Weights of a small transformer language model: 3 heads of 128 (1 for keys and values).
MLP neurons of a small language model. Each row is named by its layer, matrix (gate and up: input weights; down: output weights) and neuron, and shows model dimensions 0-127. Each number is 500 + 40 x the weight over its row's rms, rounded and kept within 0 to 999. Numbers have three digits each. A neuron's up and down rows have the sign that makes its largest values positive.
Before each neuron's rows is what it responds to, as a language model described it from the Wikipedia text at the highest values.

Description: The token "the"/"The" as an article, often sentence-initial, and as a piece inside words: Dorotheus, nevertheless, synthesizers, Sotheby's.
L3.gate383:505428540459545506542526470587536457547559547516535551468568441491434529554464570413488554462539478448532525474479504501453508498447546517528533462477469561538483529421480383475510463526497473441508445470487493468510476510493527551582541524439577505427570449527514532474422464543515465462524494472469486498528530488432498479472527498507543486445475536535462534500494531447505486519494
L3.up383:477521536451523479456463461461533454478455525536501476549444477495504518518551543496445492484537491537502534516487519496523558514454493541487482479463492510538529506416442499447536491546523439421534495462545558540479528482482566553527565446531531565465490474498517496436492484473527510472481445475476446490497495511524527541500510498473487521508501552498475518488469477494604498536515
L3.down383:501503489479556537520589564428468480526529477513568496428505529468463425563555494522513522510537517511530469476512604527436466467448453485493495532506524550478521469469528459433474469471489465543503521500479492537497384522559496540534541513462492522537482541491552528529510483504520450539520439550510571531465526516472498520485516576520508527559461480589444548515515513544488451531521

Description: Time-unit words after a number in duration phrases, such as 18 months, six years, a decade, with weaker hits on random word fragments.
L10.gate483:532572470406520447405537504419509481468503482501464444500529545497445529543531538539449547558514478453533503509501512504501501511510534484449487469478517542503533475508517522485506530507556486489414467487482502447525499535540586433494461478482448480497548536463541526545533477529571485444534462486482472475522461512507453469520511463535552503452562525482502550468519445436544485517399
L10.up483:434466524521513451495484551521447460430480492470438545430545508536537440457502493480411535514436459446438468451481447511445546488499471505460541547465551522488435505530472493497546438455529488534497516466581543516490530460538499475416553480524539501514476504482477468514435513511474521545560445538479481535421478480541524418523475445501540463497510482463482522443432469512415458510487
L10.down483:529481477525432501543375518487470502415372474438555487551516502472541439486468531478455488502450554503499478468496495493516491502546558489465472517491469561529478526509518550452495500547454498500444454523534557482575496449573497498541561511518482546464494563563535498430454537450514471519510472460460508444421540453458463498484518462552546518489537441477479453473491527512459488557451

Description: Common modifier words like final, lead, first, second, not, team and American, mostly right after "the", often modifying a following noun or taking a suffix (noted, secondary, Americans).
L3.gate1015:464509522511505414457498467589464553547566453444491542487462433414512550497525498563523501426533568496450493458486513520582515465491480484485498520498548453585477547475535523488554458555524516528495488493495492467504528557441538458490519459469478577502490450540491486473517492570485551495566522531507449555529465510485420539504495527508554467482499548500435510481439465484495464441538
L3.up1015:482512473508517429531483524550497536520571516465478491517462410441539530525551508446452506505543528492488463476458570494531467494462483497488470549512510478555437536522529525517503427506460485486543404454507470478490475596545554503491513502449520518527482480560459415464444465560460488504589554456477427501550438495478478477484581566443489523461509482495525526521451526463477479518537
L3.down1015:495492540514557476549470499475500498523488495488461477445460482503465554480490483490445543500526552487500512491517457472504499522485413518503457515536539483544468479460509551528529488515462508449532480535504462532478538538510518503463522538495552556455531473613488468455440535559497502499502478434526452476466474568543491566532501519514551452510540479520505480563480453481497473507503

Description: Mostly "who" opening a relative clause after a comma and a person noun, as in "Leonard Stein, who had"; also some "He", "his", "the", and "cc" in accepted or vaccination.
L3.gate833:459505546486536572415515455514494513568470514452472438576515529432537521494500471486570526541512447492497514474501497533500524456475490527474532536470498496475520393567527500458584459490561513493489493463496523448496517523512533397460493482455587518586489496549480463457464492394518533478526576490487537488557498540475512479496431472533552527446566561518465509496520559502493508496519
L3.up833:440487485511575506442557508475420545479610528530422506523500476506453513488463478496497502483491494546542448479527519498507571460503502496493515545391492526510514493526545506488588473451551473489509461497488492477441549474437477431528515530470469526485527505554457475568555493416481541439493508568525485493594556525544542483509515480498581499495544533439541524530517491484494538503545
L3.down833:509515461510586494511470478552527468466494616562492469533469488442471452520497498482514476452544530475498502440504510538470554483473499512556498467440487496494497480451529455532512529493542539578464536512456479511549444535430516484495594516551499525533473539520494414479511447481534468535500488459507482449540553581543459540509477481568545526460624492615480501501551577511459529509524

Description: Final suffix pieces that turn a word into an adjective before a noun, mostly participle -ed, as in captured ship, newly formed, covalent bond.
L8.gate874:408568479474497450518462482465455530465509449491437472479448416527443415576535526506512484537468524462537474530497481446450513589532555469481487558521512489462495476500567481524428487438435479507494563543477595501503508474554498521497540516475504452462475493549486411567562498480576546497501516478432565516523501473470498482532510491571520525525497463508528498577515502439557466476528
L8.up874:476499476559566533508494440490532459496473477516526493479442461462427489530566546464561521428442495554557494534451502417506507565481516449463536565467468466468493474459450474581495509471510579507479568509507517470533473483469518552516486573557497479439490484534492451583565511539504559439493498526541526460447584526537536544535523553418488465573432509475389391574496450503527475483517
L8.down874:542442471460507561467467493576426459479537521477470552535499498402471453511558481478502471467502513457448481562432508498453480512469491449542522546435529555457497463445441541533509552564489493516474517546453536508541451495586518480465469555512462484508518444575416495577488411558555548567462401452539506527529489516486462480518540484475496481537472462525521524512520477473560524579484

Description: Final subword pieces that finish a split proper name, mostly places and surnames, e.g. Ota-go, Minneso-ta, Lavrenti-ev; sometimes whole place words like York, States.
L8.gate9:537496458489568468436486411573549524489470506533531521436486478524568478522513533509520553532504493481497447498553529472511525463475416512510499518425413513454524532531464479531555493485478526505417567544544429501547542518508546481529511489507449432522490462564496499528526540465481532531547453479477464527423563483516516470577487481502470513505420451442467474504486461471488485496526
L8.up9:555489541564546515558550553521494520489508465526501568481461582470511499467506535501520555465563526540510584489462476448499412439464547472456489560510459454553533519488481440523500482531553561558467495568529485498487439570456524562490469482399452470542517447488515563564385448525498504488491462474472489527453519529578489593514446483500516532485493558536516538500562497551519524536527
L8.down9:427564492480537459461507472549501515425471483475531458496510462448487444528521525516517506525396499411460475565506559582524529493518529456514513505502534535473514485486471500533533527537487472556530544470469468526537557463580463427497515527491520498485540501450502443477493481451538548522501531446541529510470543505481428433506541525482541450512440525508509469505531520525490478465513

Description: Mostly " the" after a comma, of, was or and, including cases that continue into a longer word (the+n, the+refore), plus mid-word fragments such as ser-v-ing, s-it-ting, audi-tion-ed.
L10.gate925:608571468497387473518532506469469554498462478511477507509497419553449497517624485487540566446596528520467560521531496508517565529464482454484564492498446457508467432486539474494568493471560454463498466539485466485526481516452516468443487502487490528512492555470549557477449418525554556573433465457530513433556530569514438453508419471525467549524516511501461555458478491508478496527479
L10.up925:486527542509526481524483516481466532490550468472489495479486468537464656521485473530580449428530520515470467555477449527532524485500521482520444510468471543628518577511529497523546510472512525490473549598536445470542475521508531512513553524464434487486532540447504513581462518460481536486543459524512498543486465487497485510466480561549495422481527605567518515536514472508503512485492
L10.down925:510566475524482550500393489540537498555451505517575454529548451509517511547556612501468442529468577436549466451525535509457505527552504514490560524425421588533593564507534530499468427427461534510459513462527531514532500537474503573520505538529426509503552525478545520475542476538520482430502524471568558450513494464511473545522544534457501473508485465579512472533526567511502536561495

Description: Verb endings or verbs introducing a quotation or clause, mostly attribution words like stating, saying, meaning, states, said, described.
L10.gate895:554563405509532491460507496521470401502516413464481524457519525506531484528554435446492476512521462513431422505523474481487478525531462469515513467547505565574506512498540520484509518574501487518472474471466482426516503488502521497487418432528497568426512558497548454479553565494449487611491471531541512439520527560549451481429529521523515532504500456493493419528507499512541538487496
L10.up895:490554503526458451518467530535494539517498534475533500539515450585524468542530547465553506491511520468497450519500526462459474436503510495505501473533592475556536397550451529469570517528455530557526518514450495501534601491468490472491500507529514542519521439541547463498386543499534530480451545401496483455512589500490521385516469467393576564534491503567494454553567511424558452520555
L10.down895:500553483425464454521488492495538530456495555493523486452449529455470542507485493495469561542543482535513473509536444555452524574446525530481493545524495446530514518542546452422507512534525450530551522500501490473476428471469465443483561451378532520494442515543541497519452521574531527517539502558534521490468506538476521504501526511525529472511611540534491508513561474475523450536490

Description: Word-internal fragments of longer words split into several tokens, strongest for udi in audience, auditorium, studio; also per, vo, leg.
L3.gate642:477538470470486481515475490550468504474493492509483432493567584566502498469430512521491491546502496453477416502416470534548488537449579482493489473472445465554540468518462522497467496506514488458484451594479482553453466552407567618500480493491515572564491531553508526558485460510421475506488574492559501493604573526466482512537459501533538459499462520440490524561494404499578639488511
L3.up642:487512495477507437495569521457544568533560488464485513571503474424551503452471475528604438538520508465520454533441598474555475531505499487539507639515536486609566532464526572520514475477562448568552465531534502465528440495464486542565498511487445524531541465568514469439484479465550496508459487443462456502449503421480495539505440481507548492478494446543497502508492497514535478513399
L3.down642:404412465461467486508521523590545524537475537543498558449446455448480531514498522537564479552537488496566500484486455464565497534505486508545483490548499487509522524580538510588492435447527496542530518480484502513524422498468571516554562565502505521540542527460488494462485538535497551497479556441465483508433496449464464585545476437539568497480466476496435555496475398528476488552486

Description: Calendar and duration words such as year, month, season, century, and month names, plus the comma before a year in dates (e.g., "that year", "18 months", "December 16, 1933").
L3.gate211:477429459497446567501526510493468470479537533501434519521489532471556480477497479566536536448503463487469460461525506479503472410541536467513614562518444492540556474503485556480507447475518508487449439505467471499488516491447494456507519395492464503475487502463584475411513484517516505559553448474508467521581438496503507587479481526423547509476542499468510494531524548543436474507575
L3.up211:513374540538435546460457551446528497444512489449433462507497624521553453540482463489491570448512433457467491480543549559496551480472459507523585473559497549527504433550546491418481489476546499542462537470486514501444438532453561523520505476566544528551508550478519501528519552471506467555512538486502458505510481460440508580451491512553540485425504497515552486409478483509456505544484
L3.down211:573488508523448510511481530481477532526511450533480506515497553547478483468450481554521590425457503499524459472457493468481441518583531476517549480465439545543580468603453512461535466506467526504506492470506522515541466496532505502483487467457540510512515507520547465533429504537547525537488492491491532570439459594487562483515484524599470555484535516551574442541441516453449457470540

Description: Mostly inflectional endings completing a split verb (-s, -ing, -ed, as in conclude-s, observ-ing, decid-ed), or to, who and which right after a verb or noun; also mid-word pieces of names and table dashes.
L8.gate28:542547502553443521450555497505515576467429519501528435524523471479505411517487563437392434495584482575535475545466464548471493503520519521509429450459402496468512493461568560499497520464521505490555426484531536443503513488452530477503508484469480511474524568523476488524528470413441442480429528491454540499458496498439496507522532569515543478510558536512447490468440532501429540508503
L8.up28:588535583573485456472469495502579433571439473552458513496460526481519459476521479503513509545545468462452484502430477536580464488495471530474524472443513437484483539513554524511540485538480486517545503517568481524466515528453488520474477539555489444546518480565473525532440566432468478542507445506553489517494524497493552484596509536506555482513527600454555515552468520475521483431517
L8.down28:504568501475548431530554585508451556431489484503546459493472467467459527507524513546501532500418511546519546537532503422557549411515546534561468502624436567508470486444523499533475477504461527526423487494505481497434430473508455509463485460453551495471507504470485530528561572472478517550502499496481538506617504553469468544477572516501490471470500462516491518499539435576506519526513

Description: Final piece of a word or year that modifies a following noun, e.g. London-based, dedicated units, the 1972 album, eastern outskirts.
L10.gate1006:510503538489532432485452461516526566530528542435529500472430526503506494565517563525507537577439508443533520539507472484522555541515541532484476525509387553460507427484486487541477476485556533498530471513510477540551528554466418488539521482423480474458496611450420417476466534532518525471501482494564488470510480540506453495539491465479466473526482477469519503525497587509490515563517
L10.up1006:390519537514536455540488503468529559497571606469442526533510563473459497567493577501505450536512567499529444520507496523534466483564545526450607561527476535462490434554494541494454505484476475475496541490502482541476496519530540475547529503525486465585478546490469520504572540515508401457500504562497503550527426537524542482537435474456473450514476473455485500545459565532510566525511
L10.down1006:528521548485503546464400566567455552544537467491520437517460471461415542486494507516495498477533452479491522498482541444489477484512414529501512468444516534510496533486468476517527439464502506496468469521517439522467498430464433490485456569468518507548467504451506478527420542513482413529455395462500539563523648461453402509495522484507492581567462449486518544491518448559525463579491

Description: Time-duration nouns after a number or "a", such as year, month, days, time, plus stray early pieces of split words (ru-ral, um-brella, so-on).
L8.gate417:410468430604513518506499514571444530465466546466481512501478513542452550470489467471549546480493492549540479552530505464486528507514490581494484512543429478485524496524504491518478534464498430471515526575485540505501477571455516466464463525482507523535561452497543478532464475487557541478421512441566432524553501538542592483490528464532445511443519518534525528473437581465546529527447
L8.up417:549415493458500490486498533551485523533455479506485502584457450489441497513428533505477569547451490492482494457436436502458524456512491434542533485505455439576524522568505474477475585471424511493501508507484431509518473529479478431436462488506381414513519451517551544517539518502530520540548497541458485495512466473505521490540520494485445498516483459456523408500512442483518573492442
L8.down417:499491540533447470545486474492512553478467509484480517492510518486455559580385477542502515439577484500512532458523493523514453490505461520458476565479526532546443510499466471513468506548438518499472454558456560501567554477524550438478460475521518540519400470467501451462454497609498561478530489473509449469530471482499527496499558492525460522442567482501525646484474518426500562522504